config.yaml
d_model: 448
n_head: 7
vocab_size: 8192
positions: "learned"
qk_norm: false
tie_embeddings: true
parallel_block: false
init_std_o: 0.00377
lr: 0.00158
warmup_steps: 200
decay_fraction: 1.0
seq_len: 1024
steps: 6183
MLP neurons of a small language model. Each row is named by its layer, matrix (up: input weights) and neuron, and shows model dimensions 0-255. Each number is 128 + 32 x the weight over its row's rms, rounded and kept within 0 to 255. Numbers have three digits each.
After each neuron's rows, "fires after" lists the tokens most often just before its 100 highest values on Wikipedia text that the model never trained on.

L8.up963:074098156111149151075133208173095070134176156165097108103185110099133145182135113131111092135103132141068159132157051074128108137101151110123090127117176145148112080134129139111188132164157168115132143130103139096105167085091132141144081183142116119095150059122142094062066090155187106135134139170064104149098115087095180157131078180061139113168167126129118075130101106147159124159138084099153151096111156109081198134154096120147089129113123101110146145104174162173169178111146137177133132151123107144194110132062133179172168065165120142125093208140155153177066156090141151167189090119148148171133159075130096145155105090169168124140122104157148103136166079141151118186142088110113132115188136163129055120185154138186115133147109106098087139153113199194208091065115126
fires after: ",", " March", " May", " February", " January"

L6.up554:128063119075103134108147090130146134069134158117186149113161089118090150068147075109148111147172144175092099067150072125096152089116092093203117063108166160126162093113137129101146108141158118142155078087131126080079112192121161123100119175056103100112154106145150131102210095130168146120135111149083122066080066138089144181118113097089104082167059138193133162120120115146143145153153102098152095143084061184082120048099143116177122106112091100152118095146125066069083194121141147096134190134158187137142115141171108115121131099114093124191203106129197120150106180153123130094115141102131108084148123175137115117157094156111155168097159138127130134094190161132055156159121093108113075158133086098117162121133130086139147170109085101143151135125169143123093139117142106
fires after: "1", "0", "9"

L6.up1299:122148168145101117105153145110108169150133109121059135172171151167122121130095130194096194090085158164091098192107128128169132081103111126183113069088096131111115120087196174159158131119082138160142140124152148137132136146099134117142131133145145123114125047057108114098090161152148093168143150117131131088134039113164132097179100139119103108089186103152113110067159140097191147113129170155170142163068086090150127117102147128101136107093157138093132107153139138151057124127152084141137127089064213127196146106131182224114148173181150156097098133097163075128110077157080130162086174135119158090105191071120096129103086192172103159100094093154057181125116128100091131140162101134139082156150164123108145114083087139198114152137113172156130148136087150132073132126148145
fires after: " |", " an", " Sho", " New"

L8.up1013:149097147154140223109153153100154147147119143161118130108139165155157129108173097124103141119181165122102108067077136066165121137061164140139134108092102084129099192165148140103102068152126093131121141084060171121155118103182130106109169100076073203129143176096101088162126127112142128070119111189103132095157169108115085121101154150083124171114112155078212128105122080068142166149150084108187165117179130072131110100108101075093179218138079185169133152140126093142124150168134101088114163143168140149156113132117147111124163124181110161153137094115092144127148118185156128107122153166132105075106134068080128070137114116143148195107160092108152118111100117152127178119092102148051203147140148133088139158135092135090158062170188075154136106157141138139047091178112141
fires after: " ", " the", " |", "6", "'", " on"

L6.up400:078129117186123142155128171100093122135166102133154161126146136127124135101095138132069148154156102130165157095093134049127166148099082095207099100145140072108047140146195122158128140216126138146164156097106151122142129174126127160087196127141111162117086146151103111135048176108126087144101171182055083122186101178100149142077176135061118125186079149134081180148161101126135122163144099162091151090166111107096164163079092070104146086079077165092118133124120149171159100129142152151096173138048088142146143175116136150123158165160153145126201076139187105163110142103081141120142111144156082101137119131165126160093116146107133176164081104144096139058114106105191124140129152152127153108087186134100091076166092092140161131135129156124133107133151093152089158151162167
fires after: "s", "S", " P", " S", " St"

L8.up1063:164104123162168084106136156148129114148233151183124092155135185140168106099111060103070170197131098120098137095153163188110167151158119114108119151170166125090137186118135153132186136106160100172128159136130147138124097102118136087103057113139120134113211109120114106121126063105158159070096115100134062108086143178124166139155093155128061133136102106135123100183147139126148163140185162154146108103082170127083128099081127136193142153128139105150085086117145110132163191124122079121144136115124110117148104111125068135114147102087154121174106133164189159192118135068145179120112078116139099098108128101150107139107114190164124156141145095150128133133120086131141160164109099107161119064120126114131147118157135057138091189125102146109138113149214100112071133190128142
fires after: " ", "–", "9", " ("

L6.up454:161188120134168123152128134148109135159177089176094157126183171120110121137130175156075132155176173152090135070098113083132125179124084115157104125068155129102109118080161111108140170134152057152084119109059140115116143126134077082144117142101088092075183080142125098124148122136043086133148160157126121146132130150106136188123145123135161116126062107152079064103142086090176165193111121130113060135100106155068129141151089109206122131075121167107131199151096142128143137163168127144113173113091115171127135173176132133123101115118105154115128127080102141144098084171175120119121062179151058100157135144121128107081157157190141176153131099085145145147105127100112145178109126159124086131131149125104124140136132069139080158150116113128125134163168189154037132132130177
fires after: "9", "1", " ", " per", " Per", "0"

L6.up1246:124177170191098162153179126089159118138129128143104084060164164139165116140119104083076078148177143094160138095105163108167129123118117093114189121125147117136078072073161155131157119111076076114093124126166200110166068110133132144081141136169139101097163090082129143114123130113154131186131150108116140125099119159181150134154141108100133135107127163086081139118088161144171118131175033082125148175149161135136125060145148135072174146184102158115075163153139104122138112142119182130167164159116138148129127084130097159123154074071134151079148178089148095160095088116101112144085132142092139131138177111123125116060141142107099223182073181113119141182104116107180178124124136159187120109134119179136111084128083105158103144177102182144068086141170102130096090093129160
fires after: "s", " to", "S", " under"

L8.up468:100127104149118132190148165177089109136110076156156162092078077200150114087181152065091097164109125119151114099139149089164050145150127122056123095112148148190128165095098148140167142101147104100128092174113120145088082109126188147140124133185157089097136196105153187125072176097255128163121105162138121159110123123132139136144072100111149181147124105121156153122148111099122091164168115138139124111086176127070135096115076141113092141137175140180097152103146085129165138113150129137104126145148128169161114115122158157096128139114144138150149113077150118157117147097124105180063140133097185113136093127137108146128141080081135146137136136140059172123122148081136142110129125137150104121129159073121152106137075100144129113145118135162142147086139114199149103140103089
fires after: " ", "2", " April", ".", " October", " November"

L11.up499:110151079078111123089098095142144170119100180168137144102152076154132055117134111140101117145107113137126106152118065147180099177105176102167117112108136082181114138137137174120177114117117070097152092120144118142098133098164113122126128149177139057135180123129095151168042112150146150139166162151209152159151148105165135135096185114105149160158084063117151150146174145076115106146125118109121115167180175117106126118150129108156100128085112138104108093166135166103178150161152159177133170134131120142082172111082108132171122080150171122206066114097124148180151166101140119092095151134149110133149066091119100150182060162142107169150181106140113145092102163128138156068070146123135103047140146100090149136157150085162174134087127149103133147143105115170140143134169161
fires after: " ", "1", "2", "0"

L6.up513:147125026165147074148096096187177111111143158153140125127195073069106118172123185162149108073121101099165126123152140097117136186130134139171083124171139166086102110162156192151138114147100087093117077098173121180104103145122107125162154140081065161162150161119146094163118136119103120114140132098102236126121086058160109162141135109141185132179127160116129149102109168141093078191134068065147100157115106153166145116090183099080178137120158109104146085139116177118144131130099088167093117133121170114104063103181156129180119098092072174132115099176205183160162127200140185084142150119162119094122087177113197141141091121101120155112141156121081157096097109096142087121164124103108156130087129136088149039107102115123117049118091096131137115111134113115155156110195112
fires after: "4", "5", "6", "0", " Field"

L8.up1138:166117122152138132152092109089144107123089118094063106105165133142082100111134177183149084137107135162126171063160097130136102111138124096081115137121147085127128085128091155086170173168131139154139041087093094077192153133125150071176112120137090108111144156115097122078178134161116124148190097165105187156078118191154184175195113085125121085136128133137185179054097092099090134119168106133160099117126118081113094138155117129127125131089109091057127093136188143076164167148161171143132154169079105166127137127133083114178219110183153119148136103149089110126126155081115089139133105121149149104137160184144113098173170094134096127101142117136136080175168089104127091167126060144042161132111118136110120136174145073241098175105110172113110095136121139076177128054122120
fires after: " ", ","

L8.up1275:153147100210085187098151116125074148087118155098198151150150122184114127182131129174101137059128121112172146115180128183040130091113067086078130135150112060135132113109123161151074102119114108086130125114088131144111130146170132152154120085132159142094116168136108113115158089140117137140170069182098198135084091146135118126112060116169104123110113124148140184088146131112162143113087134131122150116105130150086147171143146101115104125124149091136137131132131121094163107153145139105118132114170089181082105110139108142149175085078128141116214141160143095101146185132080203128214136147140146129181106157174080090153140143163123125110064127136163074176096199073125016115132132098132139104144109196138170117142127114147112046123078183129145107120123140171196144104137120
fires after: " ", " in"

L6.up8:118084123143144124099128099150142051113113175101106091131090147163061138144129095119109111139127111163132115133101177169084073081105179135095158118141115174107158083148098176145153095148109069136126124183097160119085128138145097139127081168124152152147142212168127145072149114104146150114125131167201113161110103131073145141127111161109091172110147118160077126128144127107060123147082141104189144103160116173092057136149105136111078127140139164164108126131138176136094100142166135113125064073105106116102128101181108126113101073144141117093125133104145113175142188146134179165160096068117085019085159115121204158150125112113161141074125154154119110169118114169082116074123137147133072091131183119187163109123144102240163159128152125129173145046120127139143109130167088
fires after: " |", "---|---|---|---|", "|---|---|", "|---|---|---|", "\n", " "

L11.up1755:123123167087061157125112163114111185153120182107197167149099123160170121107092159195092120100128098116140094128126099115132099071168130097116132079135108197089122112141109126127103113173101098087082090126102132184123171185076144131079146139101069134143091139182109120086118114146136177039137072135146151134106147140058110141151131123088089083155118087162141136148104152077083131113122121051168107138142132110079114138137169141087125120120095087124078088050153115041085125148144139136160112125132138107107119113158106156114129099138132106137123105123164107104163105120085097110173178147118142104124161103099114200118120117130094116139044132112120092110132152204054126078183104117105094055159135066125161134062140185093133121131111173106125079085086112176123136091122146
fires after: " |", "0", "1", "3", "5", "9"

L6.up1538:145122116076179141166157106126139125103127198114125103095129156147098135118140111129171133123160156127193136185124133167111147111135132119173134152135112094147088106084150199093086142171120141233090118187033117095144164118098078177106173160068080144074105137145109154152122142090163155091138144136146124115095124148135116103064084119142117118125165121086114161155162134087152119108171121127106122139158144103160075084172122097160096099098103057124123065122081070118170170129101141128091180084113183038117142142119073112131160129116129127106161100091145164127139185145177138121145121149155118124171168150093129071110156144130172121113110110161130147161110188071079114143208201169090132173091188091111121101194104131105138168108080125138132150098128124147132165139144127
fires after: "3", "1", "4", "2", "9"

L8.up866:117148142153095125127114079125080098107134166102139154142194119151146154066169162127158107123073144151134116162119093161191143114175165162138129163139116123108047097109085137165136091131120100149123129135137202119160091152138142087113168111129120130161137126091136101088105118129181126100171131114198115148168128121191146158115137125144152090195142195122120100166099065050063160152150171137094097098140081136144156160097155099069067155095142082108099141173154093068097110195123183092171160096123166095106162127105164071153132063105151098162119116121154138161128142127123171133075108182110116109060103141046134054139147118155079124146159130158079141138135160155091109059125116086121157158116114124138190124109077093127078154104113167124087105090112163082068143058136098
fires after: " ", "1", "|"

L8.up1756:155086075118133147099083163115134151146128124150098189113134133116147103152134145138108086122138120146137131164099105109170133161174097158157056090120083108157091160196182103115128045103145165169218112117169130186142169083151136067126112141135107129122084108128140129137071112165124143151135076169160192088209150097115115079072197163129136196117144124123134148098111112080118114120128103132160126107137132092120102058118171114156178159097126175121181125191137166133169090126141117100122094124112142183154094111077061081107129105145137085132079199114160130109088108124188139109109108075147148129075106169051094115141160120101170100103118113163080124134110102080120126113112174152105129138117146139119136138070159192165141088117152167110148150161162122229162100079056099
fires after: " |", " ", "4", ";", ")"

L8.up676:126144105094150112085080091114214170149125103144065055125175078085087105144102141139107113189133123111091152103097098125100175186172096151087077120145143154133128156075131071163105116180166093112081133143100139171084126100140133116075131122117128103091173139083137115124134170067119185122078095141093163131126118125136125150147198085095145125078109098130141111149130105134167122170131139053145108124130116102115122119116117072143116121130145145112118104132156199085139143122112087169141101099151221098122138113216141161173128123140117102180117154161142058091139083106106124114122155127146110152128121092161169081112156162122154147105157097121126120150128134132125129088152152090100126137159168122100133139114099148154118157129113134116032139088119162136124073118129101
fires after: "1", "3", "8", "5", "7", "0"

L6.up153:131127125136125091138190126171144173132143116096130134130103109123179116135083063046117144143150118185154101152059068097119119081107098154110142166109156157152180106147180095112122123066128180171157150059147110139116090121137170142154146119142091123102163077182162138128072085120130131130091099128147130103088113134117125178166165100123161109139088139157150033094159128126106108173155102054124158170136167129100194156101095116088174093050128112114118188133131128099175200155103071105142176077108171158122116141114088121106091064123097121207142198149121082129061132131127106104114107075161085123112122143179126137144139078094183115132067113121131135115151145077098075169134140132103133140135108097121099098177193085172097137134107125132160130064182168124065137111066115
fires after: "9", "0", "2", "1", " con"

L6.up335:084129101166131089147137133137185159117155151145155191115141146152135099144086078081117167077127157112112188175135111126073085116169146106095091120108096097141169086154175138150124159141121122067118178138098172092100077110129088160094159152185162085112160102146177076144144062150135086147122077136139113099115106170081139102069155163134147116141101113076123124119156119118082146169155101165133066128141173153110127162144100149114122137115146118129142114106104109132104155113127141110143150109112161158188106160124091128139125143109167165163165149103109106173150141163187122090136117090139049151128085210127115143139160126182166166141172137144130094165166086119130164101157124125142113103138147116149160093184154052128103170163053135116122104173131122153126132135149207
fires after: " ", " ("

L6.up1666:132076164167121164086111146147170153145115094146110147145188107098094134120123126167104110157075089140119115137121148148100065118068088056156086193069140087149128204122176159111122132054155162187105118079115166075128122160128172130156139130071119163174144144152058064107133113117124133092097126120125104190116077140131164079134105120128130088124110152164166152115117140138139123108114129160115204113104159131145138126122133085144122113168128120127165106147129131212112146072102077121122098129063114129179114168127120150100078141145126101095111111153105103081112152126115098114086107117128119122157087096109070077100108195198113126116130134208116100134084134164091172128130175123104129129190141137104143104186146210164107134118160124178109183036157145164141128217169156
fires after: " ", ",", " an", " |", " x"

L6.up925:148098050126124127058130161110100082156144121113099123168124091161103083108084114099191122050071146135093087136191151136147102112109138118166128122150126097078087151078128161094092152200131128130104208132111114121141129139141131165104150141152085119086128164157099148170114073082173158131166146144172124073184126079158142127113062141147130149150121064195139113148150096168143139139167166149129078140167170110165105137129130121080071164109146121155151143141102227105127168135096138148123178081175095163108106163177173089142107117117106092115101113131087127135108087165126152097101191125193105097095172138100085163183129159113132133109120119073109134154163107163086099181104131108114109139148170169047158117172123132143110156127064116137142152147170175103092101109077133
fires after: " |", "1", "3", ")", "4", "9"

L6.up1214:105084088079100095130174117177090102115143105139121168139052096177049122136142064168132145091102131090124149142138107117137165077111180137163131132152168127175117130093153097091143075083093121098100200109144172135170142093119096132123163174138142100104135116184108161164198104129105090134122156254096185133172128089109116140172067120117117161110120116121148124130132146175119084116180093126143084111093068174095091130100136144131152147149170092127146140187121147112125109104138089100148112100134124169175105102137160146124103086142128152100129120085129109061170101130114168158152156142136146133107149129147128148182138160160161139095135098106089079120171126176080168117113114127186118103143141138127162168147138132087141132166178182148078098061158137109150171107098148
fires after: " ", " |", "1", "4", "2"

L6.up755:145162102089092132091118155114107157128173174147103046146146129153127125143176144139191133122111115185094157168072172096105156129094090123177111063176087126127127162161105096135153148106163116140126101142187161087117107116134088119107101094099118108119136121147136092128158195111143110140133178129020105138167129056081129148129154154133171073172138080138126114108095085117129095112090086173138148075076093135070123054100172191127148097167097104106159137128167065165109120157116113114097119130097131148079141118167146163168146116073096156108102081119193143151139177146125170158142141084164146135105138111125107130169139119157098114136047116136158096223135106098118098124131175132099133179109131173097178131120146103214089123124101170128113167117126117138133156163098066
fires after: " (", "\n", " |", "4", "3", "7"

L6.up1549:128159152049124108109075084104167137110141183144132153061084071160139152133127133171105142179129154152124114106206091178111143119111108150131097178064137146131168095131149162160147120162079089132140158121134157164160097170102106112092129125133080096130134135127056104106126093164125150111113114095142120131110136077116092153169145156084198137098100087118107158114094099131162128150147186119158116091117115151094199122167117128103143068152151093104107102142085093157139147161151114086145093138146148100081177142107082116141103152144168117124117057122136139106094179079170146128075120187108061092149193148069156089100119091142151131076060083183109137119125187096121128108117171114154099170139186151182085117151136089086191090093137098144200135081044109219126128122084135
fires after: "1", "2", "4", "7", "3"

L6.up16:122086136149075120110119112166155093149103088146076137095112134159123090189151086074075142106096130140149121173143148143134147095143180137156087126139151066110140124094129114136092093129129158138149108128073120097109127129110113131106145065116151176115129070107101154125180120079067092078144179200130131099161093085181154094099104129127092142142137115093071129124147107103108122122176133116164137117127112156076152132173139187137158158128104106160175109106096177115103201121041111159063171134163174157129123100163181120116142097117135123105144108070146149138229164145119093150157140171162134129163130120142122125119127137114176152160192110067155046139097102175090135116133153134088123101150183083141156172140062157161108152162135089141139144140096164104079168179100142
fires after: " |", " ", "0"

L8.up1066:145098101155172082130115156123177092134128154088134156113134117117073126163060172120071151152116186142102097147058137126154140157148152121140179158079076166167167090082124145077134076121162094165110098055097080156103093104126181146119143084137094160157124146128130113117128148122218176143095166162079125146114093149120180145123141127126043103140086139134164156122151102169136162051139141142079071141107168120143112139127075126115160123080101101102135105172103123112120150138128102108110113164141094057131153136109100144145129166159107109162136109134093167178078134104126100136100139172183075113133121102157118112095117143088104168136123201096111179142141117064149123145083164062106128152126131177127152082130162115177148138161109096211137120104144145109153096091090083
fires after: " ", " ("

L8.up1567:156110182192139100127161106124143130100111150136095098107121186079164105136139097047134209104169159054109107133065123151179135113114148169125164124164096168139165168161103104114108188065117125148160033116114124168133157159103146103152131189116127145090151119117120050141160156135175183110074124113121108122146134131086165145132079152157114048133112121148201109116118181127152127129126117125097039109149120134111123127165170127073145110125125131186200176071128144128146130128101110148125131153145147114159127167102111094142075150147122120153170196086143129224122115122116093148144168142139144123110120106106097127104141160071124134134111152098172173085136116122145164110099147135124121174119126137089171104126157167106178183164174057158138069085137089161064112180094093
fires after: " ", "°", "0"

L11.up807:066139136088146143100115071140202165148132134080110136125150131114084123159136149132110175105088192175142136118120147127114109104178156085116161162161118095201117104091149110122103142108226103178112115115090125145134132126112146103174175100166203093153116162061094091128151128074130134157101147101148142130121188101141126146109207159104144106087161097173142145125128125108101104096150120185118148146131123162121130170165047121125131131096132095096112143132125137103073122167057145127095118157097105119077117140124118148095140085173070060139129148178095166155179157106073144112096089114106107106097105152062062138094098177119119140095098110126059170111154183191167122123186134142084106150185164122123147105076150081191109174125130127137131148110081105141080096079148095
fires after: " ", "-", "–", "1"

L6.up1320:080123153077115117157140130121095146153170140162135102115155108148071124112133141187123169153097143117115074118021114182167134093055136109150134114118101103140199088150129195106145146130150171215174159093140152163134052074119076099094154140117090161104167121132134192122101162169123071106112152132134076126130076079148107176093150093120127129104188111142144104083131131136130142100152110113187092106135151112112106113149117119105153152105100150133115119139158152115087118214078147120139152103129144136093115088138183132214132121130118107168151159078109136068075103088164071108109161137128161095168189138155164199133184135112093145083154168058168114102124140085138156153142156069053103160214164068118130137120095042134171145085149075095142142080111116165108133109145118
fires after: "1", "3", "6", "r", "7", "ri"

L6.up1493:085112145090118054137156133129069119124152142115172141104118142140147171087159115091122156115151117123137109104136133121149116113117092175170138146120097101136129128193068162115158120148125132106073128152166133174103134148130106113107167178161118076137063173183132127078130147049119140169115148124088118141157126156117097165126136162064120143132086087090154091148113140132101108135110123177133108159095163143086110112158177183122128151124127142137077131177168132098112151173168163159135150131109145115135130135143095107172089126158162141132101098157161127082099086200074120109119117105180047038156158125152141217155234117131121194148138151081132095131083105115158047115202176110114090117181202097086155142068115111187165109152082042056108110123123108182095146110168126
fires after: " |", " ", " Ri", "3", ";", "6"

L6.up1119:141121067216156102161129103141123114152147174121144163090117172108135150150145125080130128104086103123077141143088155141067182122111156065146209100068117174098183090099111110161114111165108138119122118140113158157152179138179093141140170179105140120190166124155136100114123184077110095146133126147209093116112167167157135134153124144107143102093090130099120131102141128122108072109115141160136144112168162074196087157107149125122091102161097122120127132121109116154138120105133140129135101091150125164112137119123100050143113148196114129131129101142167192037059092127078170149108124138132091058226121113104131173102152194055114131138121137134157109158098128122150116170162076182155122114119137215159131162121157187153157107175077044147063184153120165076171141135093199
fires after: " ", " |", "0", "s", " Goals"

L6.up682:187122158102168095158167102147134125151110156101108137082119155161107108151167163164133071109109115142156068127120097077157135109133134137148080127117218185129127151174173127096156122157113134208068101157134102130111092081098081186101089111131154084139118180131096151125082129176126149137132133183203113149076135103096120104151141167149160123169075091153140171100094107149142115154104030094128087098129076147142143086125104068159129109118172148159116153198114109152174143118160129141066100132171186092124134096112136123129128134120147110166088118102123145128098161169109149103148097154091154159153133151108144123091170138118084109142130162159098142153109134124107100156127163128131107125140132127148147145088147183085152096167055085148119153116161101110203128113123092
fires after: "1", "5", "4", "7", "3", "0"

L6.up1580:103101088144133170084109118131107132121195171113118191164118113129142091156126194123140157097157096121170161163144141055212156062111171139150123116158078145110111152183137124059142151183081116092096100094088140137069126132169057108154161113105151137101167096080088149149082166112154129165158145131150163146197135086125157160123154141131154132128080120119108147123127151138144097075154081193119122144074095127125105141149120137070114124121137163085150175131208177079127144136148080113129141128179143169149105137086142152218094170087134157125108123143087091126115141105118116134152159113123139099057160163132116129183133198158121123117120109064113125196101154151107159130117139121176120111108131112093161137152126088121121115111185160120177195127163148121129161130132098
fires after: " ", "0", "2", "4", "3", " |"

L6.up1486:119170127200102095117123116158066085138086157142115070098113089079146122161139134184104131119138079155153166179096160154148108127174124108157104195160068109149093055139148150135143147154166137145105135138094114128042128098176084117176110132152106111162117119103100137172170120096135115136142110096054174046204220104165129075117144111095205101109136134098132123123136109137069165142145131156129126156120141165098189152153114133128129124135118090108181122134179157136076151138084129133119153107139142063146083154071168125157161118156078109107117153085157140105129138112090068103148142139110142194150129119148096101145111100118095155152112165111137159167143083118142133120103163230096163063127123126108154129119126110138089167153128176150092136119118100091109102150133120
fires after: "s", "-", "x", "–", "t", " of"

L8.up678:088183121112114107157160131099109146134081116156120108089120139158157164200137162158162127169104138149165146078164140195144132169174104167075096182158151112155151049095067098141114109130180130124095112125146072184076148102162127095154128113084136137117144199102132090136117144166162160131109171079148092107133124196095114117096082108130178188168112091141169083089148179116102092137150144114129154105149151116089087141136137072070099138079115162133145123115175176176118111105118124182122143125177094113146218134055139156119067124127108145139085157109119161148175128110150150149134109182149131109097075160112101150090117103091100130159232129178138117123107123140125096119094123098134167153118141090094119130131119158137122123137059058144094162139078076135180107129088110
fires after: " ", "1", "3", "7", "."

L8.up1397:143113186097135116126159086138154131094122087165102176174090119134102179165100173084103160120168139095164142133146121074165099112165128184166100135112137129115063084169160118136113168103137155113108128115127090163122172093103093059064158102102150105143114126050145131201080096143121186164099141161104075091129148087166162163085150109116095149133134110130182112130108145129138089119161127192122143116099155128142078159130085137090186132066094080130108051164168091207144153142090194152145216176139144179148149123138157154151113111130096127072175154199143101134091140104132118122198078098051114145166137158083104130073194088098112155156132158113117200142122119074160156117144150095174147153147129153127135098054164102115105109112152107187198137096146101160167168101088087
fires after: " ", "2", "1", " (", " the"

L6.up740:145077117124071119108173087061078164178131150124099112121102108122132139060138078113137111171146174135142110152098113102135142106146112102154108097131108090162128074161163148104061133079127061090155063140128171159101086129140097067099159158172112152119098129076115141100176163081122111110133192095131138112226105092176136102082145113129171108115158149131158132173100128113094081090089097209116091202075099088148146089116134158133125118200092112119081184096132061157108131125138095081136151058112168108096145074180143128200143104128149173143097098104166064110167110145153138122128171129108122107063136176120095142164139151131112157143146134165147108160118103155128142092165135149144095217187152104104130145178087161138182129103139086143155110148112209121127118151164159
fires after: "3", "9", "5", "0", "8"

L6.up1774:130243134137120161153148151115104136121103093081156084069130145116114182166137143081133109137098142169082109148064088143135104122131094102158085133075197142083121188151176103087163158137134157112136114093183144117105091153159140117104146093095090132111107084125154142170163118122151169129167063180086100149108177151097108165127135091111120100120138119117116173102120111140122228144138166085183159183104111154125119137085173136118084144095145119123092174130152084142110094121152108135159200079081158151102174188148123128141101099160133132160172155114132142105077191139146099131136150118111096148132178100131079085129122189119154143180090070121142146078101192143161102153102065193135131139154114128113134115120150100176122150198111130128124087144107154172138116099122178
fires after: "9", "0", "ac"

L6.up619:094163137148176125065057124130147090177089204104163109067086117119140056132120167154119180126121136168127168057098158105089149161110119118093097130106217171147078126076151069124118122173156121136145129094139125194141119153080129107133100105121095098123144086142086140095092114086130152136100127116141160161139129064153097138168173133128147139128125176071157099128101139156174149153134168115113170142071127066102133131118183073153152108118149151138092120147117176132159080112145110145170075155195168113090117177154158159180129120159132084123127137151145099059134111148165174141154164097177120132133093125151202064080100165130162157119187131078143118173143114108081147124136114107115203128161147145137107162105127176119112072162137112139111102103148086155105097088184105
fires after: "9", "0", "4", "6", "7", "8"

L6.up1011:136102062135137115094147150171097070143165127104203093127156130121123114151153149113167162112072146064124124136151116138106129086158047120118147128120148170114116152118139081093115093065098196081095062115105127107133071123117082156135109176162125183146122140121087153151146159158134115123167162150111140141153109126074085137174144140120135111141148132176131130110081090163117123097106123102108128169142103125143170114134191071108146106167084130130104124072122143151104187141143057147137156153152122077089135157168109140127112148088150176180125146199099107123087141154141153142101118106049119118218116098066152125179127040113081128137136156098135112136097136152235127059141150167152092140100129093115150132181175106148111073081126124125149090172055156144180139082155113
fires after: "0", "6", "7", "8", "1", "2"

L11.up1644:170101161173181147110074122183131108129127146175132155154089104122129147118159144124089128088161136158119093136141113169137152121115114099150124146099136144120106149150106069111080152054124144132145138083134115077154175095148126113168127130137127074097141136133138154182140125115115165181119091139127098131108154066126112115057137132070075122127127123112084107167096104111153178150057165153139066137204155105167063146117162195144153189076134176067119147105086163085108100110112174094088147139123133162154115088149137089105129131086140161107186122111129119138055120067128118109166091186131154161127183137132117077089117086149106109181143136144163149160143124162144128155172195164097174129162106117122142135129142177118083120150163116196131120086122150107083155159109161
fires after: "9", ".", "1", " the", ":", "8"

L6.up703:118135145149190118108126122102123182148132156089156124118094134083149198108092113077090183127157087101128188119099184126144108151150099166098136063153134154097097133155140126108151187092164090065088087134106188124109089134172083119110176180108141140148177109090132104122145133127158120183098117164109080107137088165078130118111164215134125113137074098149130107105159136096142138091066163125058124199105148116106164202145118136133104067025113170111128191120177158151126160099080147119086165124078169116124162149127132106182085139137105110126171140178173141074100110170140096078179124140106146113111097124140082116159163092124243115123161135154130090146186063191120157089141125115188121098183089127164186105127102162122168121112097138159069145113159142122130116106119076
fires after: " ", " |", "2"

L6.up1341:100078095145119096087155134125216107208110144130171145155138107143125096203156140123132184156113144108186173148128143076119159128036148081099124129171134120150060146157128115126135116107132103115119174173121160088077101154149071151098156186138087197162126157112112139138164112141122127108125197081100161135126122111131129094133079094098084172124073140130182172168114106129165137071138099148203091079149056110118130150148141106093128088097129152167119065122090112117130198145144114108101195150094130145086084131152090109133141102160091156121105150156106132142141142124073099125102181100144154105154181118112097123110113112142150107136149198162155132171097196153106150094136161129079151122164165145107102150103189156148132116090123073114144108063173155097108148157120159
fires after: " |", " ", "1"

L6.up483:118132168087152131119117135103115110196108153107148125082139105155184129238102050153061103083161115184122102152181142147085132099123179154108124116120181143117096121177129117098106161129105132106088161119137133148152124124088102077148153113103056056133117129156177152078193155155167148108160147137143121080155119103060153127088151163086181132143080128123162081149127118089132149165195138104149119106131134090140127147192182123153129114093117136112144081121156153111141116122139135109130170132071134088133110176107091118111166086119199100108122126101129164120141104099147055093087121124157125165159195161112120175127125120103111199126172115105186142118149111138133112112137124165090142149142115115152123180131109122108063133135126116114117156112164148142139126068011134
fires after: "9", "8", " the", "7"

L8.up1529:119102121126133114132093111088136149126140117108127127139071119162133136148100179073102107166133057222120090150058121155155140160069152200107139110146061137118154062129114126126193081114136152128141150130090133142125121127067163145118126100092138168145162150143037110116095194066178149159047163167122130069118100122125187096096136133126080109093142137098100147107159096151168149170080143117144136098163099180105169109190079129081063109137148093130140134129123100117142135128147114184132177173120102068126135138170129157164127119163160144115204147119161104123142117181158098187124155129114096100058177146129134123144105098114175133129128113094102121153165125102132133124102174106121141119146159133123139127088211122154144096122057105155160167120139091118107101115099122
fires after: "0", " ", "2", " (", "1", "9"